Weights of a small transformer language model.
Architecture: no biases in attention or MLP, tied embeddings.
Training: a variant of Adam for these matrices, 9882 steps.
MLP neurons of a small language model. Each row is named by its layer, matrix (gate and up: input weights) and neuron, and shows model dimensions 64-191. Each number is 128 + 32 x the weight over its row's rms, rounded and kept within 0 to 255. A neuron's up and down rows have the sign that makes its largest values positive.
Before each neuron's rows, "fires on" lists the tokens most often at its 100 highest values on Wikipedia text that the model never trained on. A number after a token or word is its count.

fires on: ":" 90, "ora" 4, "ris" 4
L4.gate327 [162 122 174  86 139 124  96 148  60 129 140 135 120 108 107  97 163 136 171 114 120 154 155 138 167 121 122 151 112 161 140  97 149  77 133 109 117 116  86 165 119  92 182  68  73 130 115 158 177 139  92 112 121 182 146 209 129 180  94 111  94 162  47 132 102 164 182 147  94 105 157 103 115 147 126 109 134 115 122 160 165 119 165  89 140 153 162 112  93 118 131 100 153 194  94 175 127 124 118 147 112 165  89 173 154 192 178 147  99  88  95  84 139 124 157 156 148 156 127 193 162 106 107 176  91 128 176 152]
L4.up327 [158 111 141 123 171  96 136 137 174 117 117  95 132  88 144 116 124 151 200 128  62 125 151  73 156 130  90  90  86  82 165 101 127  96  94 118 114 186 164 146 108 105 112  71 154 180 152  88 149 111 113 186 183 137 160  72  59 115 118 140 187 150 159 174 210 153 141 113 203 109 148 133 143 118 144  33 137 129 127  96 115 108 124 112 176 125 109 161 123 104  83 137 152  98 163  81  70  90  83 118 166 108 115  66 142 138 107  95 121 147 139  87 124 151 182 143  45 151 158 123 106 111 101 120 128 148 121 113]

fires on: " |" 41, " and" 28, "," 12, " (" 9
L7.gate348 [ 91 169  84 154 150 152 113 151 110 156  96 178 105 134 101  93 133 117 167 119  79 161 102 134 155 105 125 188 124 135 103 123  38 105 155 168 159 219 151 138 166 157 132 116 131 118 105 134  84 119 162 189  92 125 100 111  94 152  68 135 110 134 157  99 146  84 143  80 110 102 131 139 123 128 141 139 176 121 147 146 101 120 129  99 101 137 149  79 138 124  59  53 144 135 177 112 138 117 107 154 136 120 153 123 119 106 133 108 114  88 126 131 198 133 148  98 192  53  81 144 163 104 148  64 131 144 150 190]
L7.up348 [176 127  96 149 141 143 129 155 128 134 183 127 106 118  79 138 176 129 126  76 157 123 133 175  77 164 127 118  77  93 135  99 109 101 148 122 131 113 137 177 132 138 149 132 166 120  85 169  94 155 150 177 122  64 103 170 172 145 119 149 137 110 109 178  68 100 104 140 107  85 135 128 127 115 124 114 145 165 168 150  82 134 150  93 126 141 132 104 118 182 122 181 108  91 146 133 134 222 171 100 137 135 157 121 152 159 131 173 119 109 121  44 182 105  81  85 116  88 136 137 164 138 145 192  83 111 156 165]

fires on: " on" 21, " under" 9, " along" 9, "erg" 5, " together" 5, " down" 4
L7.gate582 [ 75 106 157 154 101 173  90 164 122 145 140 147 126 120 136 135 116 123 151 140 131 140 138 102 126 141 128 104 150  72  82 107 121 120 120 169 162 124  76 156 153  92 117  66 156  92 155 110  77  81 189 130  51 108  99 138 133  80 127 141  44 142 110 104  72  58 162 133 159  77 141 131 126 103 132  95 107 131 116 130 182  90 107 121 186 119 130 175 125 117 128 155 118 125 158 192 170  82 139 105 181 187 151 135 100 106 156 130 146  82 114  91 147 170 158 170 103 208 114 151  82 206  83 130  72  86  64 130]
L7.up582 [114 151  97 166  91 150  78 181 105  87 111 109 112 118 155 169 100 120 173 184 126 110 126 156 140 105  77 177 164 128 102 104 154 128 112 106 132 133  90 113 140 124 104 115 114 165 114  48 134 135 135  73 113 157 119 116 141 143 148 122 133  48 146 108  97 144  64 151 107  80 151 189 144 122 184 127  81 142  69 113 161 113 132  63 164 149 167  86 148 110 105 112 164 150 135 120 152 133 125  87  60 131 134 175  65 102 148 171 136  55  94  94 172  97 126 157 123 109 115 145  47 172 121 136 133 107 109 103]

fires on: "\n" 73, " |" 12, "\n " 11, ")" 4
L7.gate433 [111  86 125 175  92 137 108 147 151 113 141 147 109 159 108  90 197  62 160  53 127 127  95 118  86 117  98 140 165 102 148  78  96 147 128 141 134 129 138 118  99 124 135 149 144 121  73 118 101 121 100 136 157 104  94  34 175 161 130 130 135  92 176 154  56 106 125  90 142 112 100  99 124 144  88 139 148 166 122 162 140 122 131 129 161 124 111 111 195 107  70 105  92 102  82  96 163 106 129  93 141 130 165 136 127  99 105  88 195 135  92 102 170 140 147 119  87  91 103 139 102  83 122 142 128  83 165 159]
L7.up433 [167 114 129 127 143 129 144  88  66 201  87  83 107 140 126 137 128  90 154 122 119 150  74 188 154 189 180 146 183 124 149 114 131 130 158 134 175 159 148  58 161 124 148 144  66  73 108 157 160 148 181 121 149  90 125 127 135 137 186 146 131 172  98  96 140 118  90 150 113 138  99 124 130 123 109 159 102 146 103  97 100  81 144 127 137 162 195 142 141 136 151 127  92 143 162 180 125 106 175 149 151  90 156 144 172 152 145  91 124  95  95 135 138 161  96 177  61 100 152 170 201 176 111 101 137 171 145 149]

fires on: "." 58, "ine" 10, "ive" 6, "es" 5, "ous" 4, "al" 4
L4.gate334 [149 158 185 130 117 108 158 119 165 130 116 108 113 122 136 134 168  81 133 127 148 131 132 141 142 127 179  57 131 115 120 137 118 124 104 121  82 115 115 106 211 113 178 119 133 159 151 127 157  61 180 128 196  90 124  53 134 126 128 155  84 149 118 165 113 189 158 167 154 110  92  90 127  98  83 131 140 120 118 209 181 151 111 134 155 205 118  85 106 154  96 169 176 122 125 165 165  94 114 163 116 153  89 146 159 136 119  68 120  86 115 160  97 138 156 113 166 113 144  93 162 125  85 160 120 138 133 188]
L4.up334 [130 166 151 119 105 111 128 138 163 143  57 144 107 113 114 156  39  60 148 148 120 109  79 142 116 138 166 107 138 159 206 125  75  87 121 128 105 111 153  94 178 116 123 141 148 184 102 144 111 137 117 125 194 149  83 120  71 105 170 132 169 141 187 207 203 163 176 133 158 134 118 124 164 106 116 102 115 121 119 120 144 106 119 121 104 112 136  98 122 122 155 144 115  93  79 139 149 112 149 136 145 162 129 131 148 169 123  55 125 144  90 109 139 127 191 128 111 146 131 185 143 147  37 190 131 164 146 118]

fires on: "  " 48, " January" 4, " 1995" 4
L4.gate566 [ 94 116 139 111 119 103 133  91 163 128 159 113 110 139 125 146 109 148 126 172 107 164 141 132 118  65 159 136 118 147 204 125 171 110 137 151  94 126 158  62 129 144 177 150  86 175  98 189 147 114 147 128 155  40  79 109  71 131 173 125 177 143 146  73 134 110 124 206 172 118 135 150 107 188 111 170 181 140 136 133 182 152 136 131 138 152 110 149 134 122  93 101 135  87 121 140 105  97 112 128 136 109 188 185  98  87 108 116 159  95  94  56 155 108 117 131 112 134 103 154 140 142 155 176 114 100 207 159]
L4.up566 [ 59  97 117 123 121  65 110  99 116 160 170  74 149 156 107 149 116 129 139 117 113 147 105 173 148 173 136 121 121 164 107 122 155 171  90 130  77 149  81 108  86  74 112  75 123 142  91 144 149 152 124 154 149 143 118 133 134 159 126  71 154 110 100  70 137 178 140  94 183 120 152  98 116  75  90 140 109  74 119 137 112  93 173 149 133  73 116 183 208 144 138 127 126 188 123  98 176 102  57 169  96  88 112  63 141 116 144 139 110  51 103 153 153  66 115 142  96 110 104 115 109 193 169  93 116 169 121 150]

fires on: " the" 21, ":" 14, "the" 7, "r" 7, " Dra" 4, " sur" 4
L4.gate365 [149 177 185  87 131 121 175  86  85 155 125 136  73 110  59  90 156 147 134 133 147 140 105 127 167  84 104 127 179 194 155 133 107 143 171 120 106 118 152 178 158 177 178 113 148 101 143 176 140 131 129 177 162 128 194 172 128 141 113 109 116 127   0 160  85  78 205 151 146 123  74 108 166 162 149 116  90 114 171 131 171 158 117  90 120 133 155 152 125 156 160 140 162 125  77 110 121  96 159 118 156 158 125 100 149 170 164 126 114  95 169 139  99 139 136 107 182 139 193 134 142 132  68 155 109 162 114 165]
L4.up365 [165 123 161 102 180 111 133 107  89 131 146 146  71 142  90 110 108 201 156 180 142 162 112  75 133 113 116 145 137 174 187 202 154 140 161 134  98 163 106 182 100 104 112 174 146 140 137 109 159 130 137 124  32 128 140 112 122  84  88 106 126 119 101 175  98 117 123 132 166 141 137 124  85 118 132 116 127 166  68  92 126 114 165 127 148 157 151 101 141 101 155  75 131  96 135  86  94 140 168  93 166 169  92 172 135 139 158 145 133 152 174 167  99 147 142 128 103 178 156 125 183 121 104 180 128 161 112 126]

fires on: "," 71
L7.gate202 [ 92 149  95 110 140 149 119  62 109 125 149 155 120 180 177 139 113 116 166 156 150 161 112 135 106 117  85  83  50 124 135 114 147 192 102 158 135 142 183  90 111 132 144 148 132 139 144 130 146 126 161 132  81 151 147 179 156 114 102  86 162 109 186 108 121  86 100 108 133 146 101  89 203 107  88  96 157 128 141 124 165 101  84 128 115 178  94 108 121 126 129 182 117 133 169 187 175 117  90 100 126  94 116 149  85 138  92 126 143 118  72 155 156 203 148 161 108 156 101 142 209  84  76 136 106 135  95 129]
L7.up202 [195 138  95 198 130  98  74 154 165 168 170 164 194 122 131 136 131 115 111 117 133 141 106 163 109 140  69 144 110 111 122 153  73 185 164  95 192  78 120  60 110 138 171 135 201 124  98 152 122 177  72  52 136  94 180 155 131 146 131 141 143 141 118 140 117 149 130 170 127 136 117 109 170  81  55 157  95 142 138 181  93 164 115 165 122  97 132  87  99 106  68  99  93 127 121 100 151 155 154  81 131 147 171 123 146 127 114 153 118 113 151 143 128 134 129 137 119  96 138  97  89 143 129 162 165 129 105 119]

fires on: "," 57, "." 18, ")" 11, " |" 4
L8.gate458 [176 110  82 195 142 119  88 109 150 131 160 158 128 139 149  94 125 106  89 143 134 221 127  88 138 156 132 134 137 130 113 136 120 175 108 202 171 112 169 132 101 164  97 151 172 103  56 131  91 165 155 139 143  82 137 171 130 197 157  98 165 104  95  97 125 120 150  96  78  81 113 101 177 124  60 102 135 144 162 142  82 152 130 175 147  89  75 112 150 142 166  77  88  99 128 114 105  74 139  99 167 148 122  53 139 126 152  78 120 152 109  76 175 128 189 153 121 154 100  80 139 119 107 151 130 100 142 146]
L8.up458 [137 144 211  83 172  59 191  80 106 128 112 182 154 132 135 109 133  93 133 154 127 164 109 124 144 130 117 127 154 155  98  94 108 181 151 108 133 161 114 102 131 127 120 161 126 174  88  89 125 103 165 151 182 115 134  64 165 119 174 172 130 143 108 143 126 161 115 147 167 143 171 114 127 111  69 184 104 134 145 134 133 134 108 122  96 115  98 131 130 105 110 193 103 115 143 156 126 119 169  82 134 122 127  98 128 147  78 107 156  90  62 110 183 116  78 114  91 149 159 108 125 170 176  83 150 149 132 142]

fires on: "," 86, ";" 9
L6.gate210 [104 151 129 129 109  91  75  52 163 180 117  88 132 126 117 122 147  87 150 135 121 133 115 127 152 104 137  65  93 103 148 176 137 139 138 155 185 154  82  71 141 173  91  97  70 144  90 113 123  84 136  72 127 150  74 184 129 188 127 111 160 129 179 149 168 112 100 125 150 109 148 127 142 167  96 144 116 156  99 116 131 127 135 125  99 196 141 141 126 110 103  86  80 156 157 141 184 133 131  95 166 130 129 111  79  88 113  96 124  94 152 137 162 138 125 150 110 182 136 100 102 102 139 168 128 154 113 132]
L6.up210 [146 152 129 207 135 153 116  94 163 126 157 176 126 100 112 127 178 148 121 122 153 173 128 186 157 129 147 121  86 110 185 124 112 168 176  99 128 114 142  85 144 114  71 170 155 102  56  99 117  85 186 140 139  93 161 123 150 116 111 146 155 104 142 118 113 118 158 137 157 122 160  57 160 161 108 117 120 127 163 122  94  96 104 169 141 116 146  79 143  84  81 115  91 143 126 131  97 165 118  85  96 142 124 108 107  78 152 143 189 105 153 134 121 145 174 105  71  82 172 100 171 112  86 142 140 124 195 180]

fires on: "\"" 37, "\n" 16, "'" 6, " Representatives" 5
L7.gate15 [121 118  99 144  75 108 157 157 148  60 144 103 184 218 149 165 140  97 162 133 169  62 100 165 122  96 156  97 151  63 151 125 142 158 169 129 106 134 134  97 128 103 162 124 120 104 125  75 103 166 123 151 124 161  80 159 209 155 111 114 166 134 130  99 152 141 119 128  80 150 127  86 157 132 106 125  29 113  80 126  90 112 106 148 133 165 133 181 170 150 102 105 116 102 178  58 164 120 124  93 128 132 152 162 104 104 112 167 171 147  77 115  91 149  81 144 136 111 149 115 130 133 104 101 170 119 112 130]
L7.up15 [105  82 121 145 111  93  96 137  56 117 113 109 108 135 130 152 111 120 105 101 136 128  81  56  93 124 121 133 126 128 135 120 153 155  63 146 108 152 153 135 129 102 150 106 137 120 152 109 173  86 173 159  94 120  59 116 165 137 179 130 167  93 141 104  94 118 107 113 171 101 130 172  86 199 126 141 136 140 136 148 144 158 158 154 144 161 245  67 165 152 102  90 104 144 142 146 152 157 165 104 136 107 150 102 121 116 227 199 148 126 167 169 131 171 157 175  97 131 138 128 157 127  70 150 143 144  67  77]

fires on: " 0" 26, "u" 17, "i" 9, "}" 4, "\"" 4
L7.gate595 [ 97  73 141 183 118 106 198  96  59 144  63 163 161 170 121 159 140 135 116 161 129 150 104 110 118 203 121 156 115 194  87 126 147  98  89  88 144 116 176 168 181 139 144 109 112 183  77 150 110 128 127  70 185 118 105 117 167 170 146 129 122 160 116  92 152 126  73  98 159 153 120 103 148 132 150 198  81 130 100 151  93  58 106 141 138 132 115  61 161 136  90 168  83 112  83  99 135 138 127  87 120  97 135 118  82 120 126 150 137 121 152 151 102  99 131 132 155 173 160 125 136 187 117  76 146 121 170 109]
L7.up595 [169 124 146 134 126 168 139 118 171 154 108 140  37 158 105 119 128 190 103 133 132  97 146 138 144 121  98 136 121 189 148 135 156  95 119 161  76 119 172 162 114 145 120 121 144 133 134 150 170 152 135 149 121  83 140 115 154 154 160 185  97 180 113 161 187 143 139 161 191 168 101 168 127 219  96 169 180 109 143  61 107 173  86 162  75 134 163 126 103 188 141 153 125 104 141 143 111 146 122  50 123 159 169 143 129 171  95 151 147 141 160 142  51 117 105 114 149  81 115 112  88 123  61 142  78 190 161  69]

fires on: " from" 25, "_" 25, "=" 5, " in" 5, "gn" 5, "BA" 4
L6.gate343 [136 143  74 177  84 140  71 142 152 131 118 120  76 131 157 106 129 106  94 139 113 137 129  69 121 172 110 141 148 101 115 131  82  94 115 175 144 127 122  84  97 126 109 133  96  89 149  58 155 111  95 100 123 111  96  83 110 172 127 210  99  96 158 131  83 155 135 157 162 123  77 162 140 142 111 123  70 143  99 165 139 135 122 210 104 111 100 156 118 143 148 159  90 161 131 142 126 165 172 160 155 114  74 112  73 130 175 131 114 178 137 130 133  56 160 113 124 165 114 128 124 108 141 153 155 106  95 124]
L6.up343 [ 95 114  27 174  87 114  92 173 187 151 117 164 116  83 140 129 132 126 154 156 142 130 165 128  89 152  74 197 145 115 113 143 134 114 140  66 146 171 152  92  77 141 108 138 108 104 142 161  88 104 132  91 120 175 105 102  81 128 150 129 133  30 144  63 130 138 161  89 101  84 128 141 111  96 113 101 151 115 127 126 193 122 116 152 143  60  77 124 127 134 188 174 196 124 115 132 118 119 131  99  80 103 126  84 126 144 163 180 107 170  91 104 114  99 130 134 156 130 112  98  71  97 180 148 117 104 133 107]

fires on: "y" 11, "ley" 10, "dale" 8, "sen" 8, "e" 7, "um" 6
L7.gate434 [ 92  84 119 172 122  60 127  97  96 150 102  90 139 130 178  78 140 148 121 191 111 148 136 122 131 181 159 118 120  82 166  91 137  75  89  74 174 191  95 146 149 121 115  87 111 139 102 183 135 212 166 152 181 106 137  96 147 141 120 149 135 124  59 125  88 134 137 109  94 116  87 143 125 107 115 143 123 115  76 155 143 140 150 132  82 124 112  90 153 116 146 152  95 111 114 135 159 100 181 131 180 113 116 185  63 145 142 102 144  95 122 149 114  93 103 155 167 122  96 113 130  82 105 173 144  94 114 153]
L7.up434 [ 91 119  85 170 146 104 167 141  73 102 126  83 168 167  72  69 146 164 101 176 138 137 128 135 136 137 117 120 122 150  94 145  99 117  94 106 101 165  71 135 117 145  98 128 142 116 124 139 115 211 131  79 128 157  94  80 114 145  57  87 141 181 145 155 152 119  66  74 138 185 143 101 129 182 184 132 147 116 102 110 175 135  85 139 103 153 182 130  94 103 102 103 140  96  84  63 166 108 151  78 179 167 179 118  75 116 132 163 118  77 117 171 102 104 100 169  93 100 134 169 180 152 139 124 164  98  62 127]

fires on: " |" 38, " (" 28, "," 24
L7.gate397 [ 85 103 178 103 121  55 143 122 115 144 127 112 161 148 109  84 245 127 142 106 173 126 127 109 138 149 144 132 118 147 116  78 123 118  97 176 127 187 146 154 187 137 113 155 130 193  99 135 126 121 207 166 113  78 124  85 195 144 111 137 139  85 126 132 102 161  98 141 123 116  75 108 134 104 133 142 139 160 194 156 100 121 149  97  93 143 110 127  98 129  38 110 141  92 139 133 103 102 116 145 128  60 105 107  67 156  97 136 111  87  65 175 171 142 111 105  51 152 106 114 202 138 150 126 150 128 137 209]
L7.up397 [ 87 166 178 110 133 107 111 134 121 208 131 136 148 162 126 114 159 137 135  95 172 124  74 151 112 162 128 127 131  97 135 132 133 132 160 109 136 112  95  91 165 145 125 126 152 122 152  97 162 128 116 190  59 102 160 210 130 161  98 146 104 150 187 118 113 137 133 158  68  69 110 148 140 116 141 105 118 138 147 128  82 102 119 196  91 137  96 141 191 123 104  68 120 119 137 181 155 161 117 111 146 124 156  76 136 116 119 165 160 144 129 102 102  49 136 171 101 127 152 171 100 158 134 151 158 168 165 163]

fires on: "\"" 76, "\n " 11, " al" 6
L4.gate114 [199 148 130 145 106 151 144 164  98 105 129 136 168 143 104 125  97 121 133 133 125  87 117 106 134 168 108 102  93 159 121 151 125 166  59 131 115 127  95 161 156 133  99 146 109 158 107  52 102 159  84  57 100 122 109 111 186 197 125 116 164 113 119 147 163 159 144  93 127 191 170  76 148  88 139 120 104 112  56 139 162 144  93 153 116 172 157 126 151 143 116 147 110 120  86 127 126 133 155  28 144 111 219 105  72  94 123 135 133  87  98 145 152 141 112 201 149 140 170 136 189 103 107 107 150 164 127 118]
L4.up114 [139 168 150 129 180 114 126  84 159  76 153 139 128 122 108 167 133 106 141 148 175  74  83 138  89 126 152 103  81 129 117 162 129 188  84 208 163 170 171 120 131 171 102 135 164 111 103 114 158 123 101 157  87 114 104 114 144 134 154 143 121 111 183 167 144 170 135  92 118  91 133  82 128 100  95 176 105 144 117 100  70 154  94 114 113 131 113  90 101 119 117 113 136  53 155 133  82 126  50 137 150 171  85 153 134 139 167 124 102 120 112 142 168 119 162 144 178 164  89  85 118 182 156 152 144 133 141  94]

fires on: " under" 29, " by" 19, " along" 13, " per" 7
L6.gate315 [129 153 160  97 126 153 127 131 141 115 126 131 129  67 147 162 173 145  99 142 126 122 132 143  90  65 150 132 156  93  81 133 130 131 137 168 135 121  94 144 148 109 104  94 100 138  97 140 117 158 145 115  82 206 155  80 128 110 150 172 147  85  99 112  68 153 132 167 137 164  81 140 134 127 157 122 109 173  91 153 166 148  89 167  41 116 175 142  94 136  78 132 107 158 120 180 187 155 168  58 170 118 177 176 164 102 145 104 120 123 128  96 112 185 131 156 126 125 113 118 116  20  88 160  85 149 131  73]
L6.up315 [110  96 130 189 138 165 174 144 139 107 117 160  66  86 158 105 101 142 131 203 110  98 129  96 141 136 149 115 144 101 187 145  80 119 181 145 128 117 131 100 106  83 131 129 115 111 126  84 153 135 137 125 116 166 119 143 144 175 159 136 134 118 165 150 125 100 122 140  99 141 219 189 129  84 165 195  67 107  79 120 222 140  43 132 184 122 123 132 132 130 137  77  92 176 117 160 101 131 175 142 135 143 142 138 104 124 114  76 164 155 174  88 141 190 102 156 123 127 186 147 108 162 105 127 141  69  76 123]

fires on: " |" 31, "\n " 9, " -" 8, " Baseball" 6, "\n" 5, " (" 4
L6.gate560 [144 135  97 147 152 114  95 113 128 130 123 114 170 177  90 101 183  69 116 156  85 168 148 128 130 107 162  88  94 117 127  99 138 148 105 110 170 132 220 138 108 114  78 135 158 132 139 150 143 126 177 130 143  42 197 162 162  85 208 151 140  59 125  93 137  85 161 112 175  92 104  60 121 107  95 183 113 103 140 135 151  65  91 102 133 155  53  95 142 137 107 150  98 152 117 141 171 145 101 113 167 178 171 109 107 173 123 136 146 118  72 115 126 139 166 144 101 172 116 131 172 107  53 111 157  97 150 142]
L6.up560 [114 123 158 117 161  69  15  82 195  81 115 117 181 158 103 169 183 105  92  73 151  97 102 163 131 163 120  62 130 129 118 189 148 201 109 143 121 132 110  75 127 118 135 120  81 174 121  78 111 109 132 124  96  90 136 129 142 126 120 121 132 152 174 135 148 158 106 127 152 122 107  92 176  96 112 135  77 107 145 145  88 167  94 112 107 112  72  89 128  73  87 180 113 155 134 174 153  57  73 108 130 115  69 118 136 116 113  66 148 107  83 142 175 170 112 149 141 135 186  94  91 139 142 136 146 162 100 124]

fires on: "s" 24, "." 15, "1" 9, "2" 8, "}" 5, " mi" 4
L8.gate502 [103 114  81 106 111  96 168 139 105 147 206 146 104 152 124  61 139 153 145 124 146 194 128 147 158 142 118  94 132 154  79 113 146 117 194 141 129 117 107 160 135  89 132  99 123 119 128 101 149 180 167 146 155 106 117  62 156 141 100 155  80 113 106 112 121 119 145 123 132 118 120 111 117 132 118 119  93 129 134 117  77  67 149 104  69 179 113  74 104  91 124 118 103  92 172 114 108 178 133 128 115 170  71 116  95 138 134 123 154  98 114 151 119 102 108 132 127  94 127  12 136 114  86 141 127 145  89  96]
L8.up502 [135 138 141 116 104 122 124 146 151 138  47 112 156 132 130  98 120 126  85 116 213 128  88 124 136 128  89 123 137  72 139 110 158 149 116  82 137 118 117 147  92  54 116 105 137 147 108 139 128 115 115 128 114  68 132 159 103 155 145 100 168 126 134 148  57 171  80 154 144  95 159 101 185 134  69 128  76 114 169 114  97 128 107 201 171 155 180  69 179 101 110 156 204  91 146 129 178 136 144 116 175 132 110 163 134 106 193 137 152  97 153 100 152 111  92 136  99 168 162 119  94  95 144 163 171 138 132 182]

fires on: "," 42, "r" 7, "e" 6, "uk" 5, "\n" 4
L4.gate536 [173 206 169 112 159 136 107  89 160  84 138  85 157 116 138  39  88 122 145 161  53 125 101 106 146 109 139 117 151 142 116 156 133 136 138 212  99 102 152  93  92 113 127 118 132 115 124 139 142 188 123 104  93 122 163 129 153 162  72 129 155 138 127 183 107  65 106 113 183 166 141 129 118 165  98 114  68 118 119 143 123 157 100 153 174 128 127  87 140 134 151 127 145 134 146 128 126 110 147 162 120 104 103 202 166 145 109  93 223 130 110 106  96 137 101 150 152 133 132 148 139 163 107 101 148 117  73 170]
L4.up536 [131 161 186 113 114 110 112 175 112 120 149 111 107 168 112 124 162 121  43 135  70 112 138 148 120 119 139 148 207 144 131 133 102 100  76  75 107 146 134 114 119 128 114 119 139 154 170 127 178 156 161 116 115 136 197 146 102 127 146 118 141  91 116 123 158 159 131 142 184 161 156  89 140 129 173 169 125 108 112 147 163 205 140 133 182 106 116 158 147 158  94 157 173 108 119 134 148 168 122 145 179 106 150 102 119 132 130 189 126  74 178 141 152 113  57 157  74 104 164 104 107 161  73 104 173 108 164 162]

fires on: ":" 100
L4.gate627 [120 131 162 102  90 105  65  74  48 116 169 173 151 118  50  78 124 139  77  95 194 157 113  88 146 148 152 117 119 158 124 127 171 145 111 127 119 143 114 134 121 109 151 110 189 130 163 154 125 153 107 153 136 170 132 155 132  48 145 168  71  88 117  92 101  59 157  94 128 116  87 108 132  89 104  82 153 134 188 177 112  48 108 167 104 126 124 157 121 125 134 136 113 219 126 190 134 119 114 158 127 148  92 156 169 179 143 133  90  84 106 140 141 101  78  59 133 127 124 157 118 139 225 118 159 126 115 129]
L4.up627 [147 180 149 117 123 126 110 113 160 181 177 138 104  65 149 150 157 176 101  82 126 151 109  88 105  95 125 168 155 107 172 101 122 110 126 132 104 171 148 153 153  98 105  96 104 157 157 114 160  90  90 166 132 106 142 174 150 105 119 115 177 113 117 163  50 144 149 101 152  97  96 119 121 143 156  73 122  93 117  45 136 116 158 150 195 129 168 155 125  84 182 106 159 134 107 158 122 136  86 132 143 159 124 136 160 117 136 154 158  91 105 149 100 137  68 140 116 109  72 149 103 121 154 213 114 144 125 137]

fires on: " I" 17, "e" 14, "I" 10, "to" 7, "y" 7
L8.gate217 [102 120 127 170 119  65  86  80 116 178  96 110 142 135 173 132 156  77 148 218 172 159 124 213 141 119 119 127 149 126  88 132 149 117 133 127 157 142  73 162 118 146 127 146 133 131  92  86 133 162 118  99 139 124 123 155 117 176 103 144 139 116 160 158 103 164  94 141  89 131 156  81 130 135 140 135 172  98 127 213 163 128 123 164 118 153 123 171 161 134 177  54 110 106 167 153 152  93 149 108 165 114 133  99  54 135 142 106 208 128  95 216 161  62 153 145 126 121 146  82 121 109  96 132  95 124 101 134]
L8.up217 [119 137 109 183 150 112  99 104 185 139 110 164 121  50 197  80 149 109 139 120 136 148 171 123 158  78  90 205  63 117 107 124  89  62 160 160  74  88 113 192 118 146 115  99 150 111 138 122 146 195 155 143 145 132  84 138  87 170 111 123 141 128  88 157 195 170  94 166 113 152 159 102 163 108 162  97 114 120 124 159 138  82 111  88 153 147 101 116 171 125 116  66 118  61 136 115 147 103 126 159  79 135 138 176  81 105  85 108 170 105  96 186  75  60 154 141 117 103 120 131 153 127 137 150  65 138 113 117]

fires on: " and" 61, " while" 6, " in" 6, "," 6, " against" 4
L4.gate266 [123 117 153 158 162 161 154 128 101 144 124 172 116 130 147 145  91 176 160 190 133 174  61 130 108 151 105  81  81  88 132 166 191 145 116 149 135 163 144 128  96 133 156 122 119 145 134  57 179 100 183 136  60  19 123 163 172 121 133 121 167 131 145 123 154 171  68 181 135 129 168 119 103 136 116 128 110 117 133  89  97 122 133 158 118 220 199 148  80 128  95 144  75 135 169 145 151 125 111  93 175 130 145 146  99  87 160 176 107 140 123 129 130 141 102 168 107 151 181 110 150  80  52  97 141 199 135 148]
L4.up266 [109  78 124 160 100 175 168 158 159  41 132 108 120  90  76 154 139 130 121  48  96 123 102 143  65 137 118 131 176  79 161 150  73 103 151 136 136 120 108  89 143  48  73 122  96 136 105  97 123  85 140 105 149 138 104 122  90 101 130 143 125  94 138  99  74  64 164 174  74 144 137  85 174 184 127 157 147 197  62 109 140 113  93 149 169  75 121  95 135  91 104  96 124 124 102 105  85 189 176  77  62 138  90 150  95 120 108 147 143 144 164 151 141 124 156 129 128 100 108 125 147 119 109 135 119 118 132 124]

fires on: " |" 95, "|" 5
L7.gate377 [114  99  96 154  90 109 120  87 186 129 108 111 171  70  98  88 114  59 147 133  86 169  79  69  67 130 156 132 180 125 136 119 138 132 173 135 154 110 141 130 116 194  89 168 105  85 144  86 121  88 143 147 152 142 178 101 124 168 134 115 101 180 186 116 112  85 152 132  88 134 119  93 167 133 124  88 147 132 102 129 169 154 154 134 134 118  79 102 154  70 148 172 145 149  98 131 195  52 125 143 119 115 159  95 106 144 101  52  97 153 130  98 123 133 142 159 120 165  83  65 119 190  86 137 139 145  92 148]
L7.up377 [127 148 187 178 138 119 177  95 105 102 130 131 143 174 162 135 114 105 129  83 148 109  84 128 184 196 163 134  77 136 177 108 158 140 137 122 146 155 189 106 180 145  75 145 147 130  92 161  85  76 187 174 114 142 102  95 110 131 158 135 173 134  95 110 145  99  81 130 168 141 135 115 124 161 160 109 144 141 162 192  44 103 133 134 151 120 137 108 151 169 106 141 103  83 115 166 166  59  83 100 145  89 102 124 152  80  83 117 116 135 160 159 140  61 139 123 171 110 150 112 162 125 149  98 108 145 157 149]

fires on: "." 71, " |" 11, "cy" 4
L4.gate322 [167 159 146 110 110  57 152 133 112 156  97  64 123 182 139  75  97 118 127 156 136 148 114 117 128  74 124  85 168 150 128  85 107  71 148  56 123 104 132 125  97 171 137 128 177 125 129 130 189 131 155 172 164 154 191 157 111 127 141 167 111 183 125  90 109 163 137 181 145 141   0  76 154 100  77  81 116  93 141 156 119 121  94 134 101  88  43 178 125 168 137 153 135 148 176 190 116 126 140 146 153 143 131 108 154 174 198 101  99 109  93 167 119 131 153 146 148 137 139  89  92 133 119 120 119 197 122 117]
L4.up322 [158 139 145 189 107 104 200 146 143 157 115  94  80 110 137 145 159  81 148 102 154 171 108  97 114 125 106 134 108 155 188 128 106 121 127  94 124 151 174  89 132  82 127 158 172 150 115 108 127 106  76 164 145  85 104 111 138 163 177 142 211 159 111 136 113 179 133 164 168 145  86 130 159 153  96 192 123 153 147  79  52 120 112 120 145 174 151  91 147  89 113 146 116  81 129 176 143  84 172 134 126 133 103 151 131 121 142  86 151 162 181 157 147 145 149 120 209 137 130  95 107 101 127 160 114 136 145 144]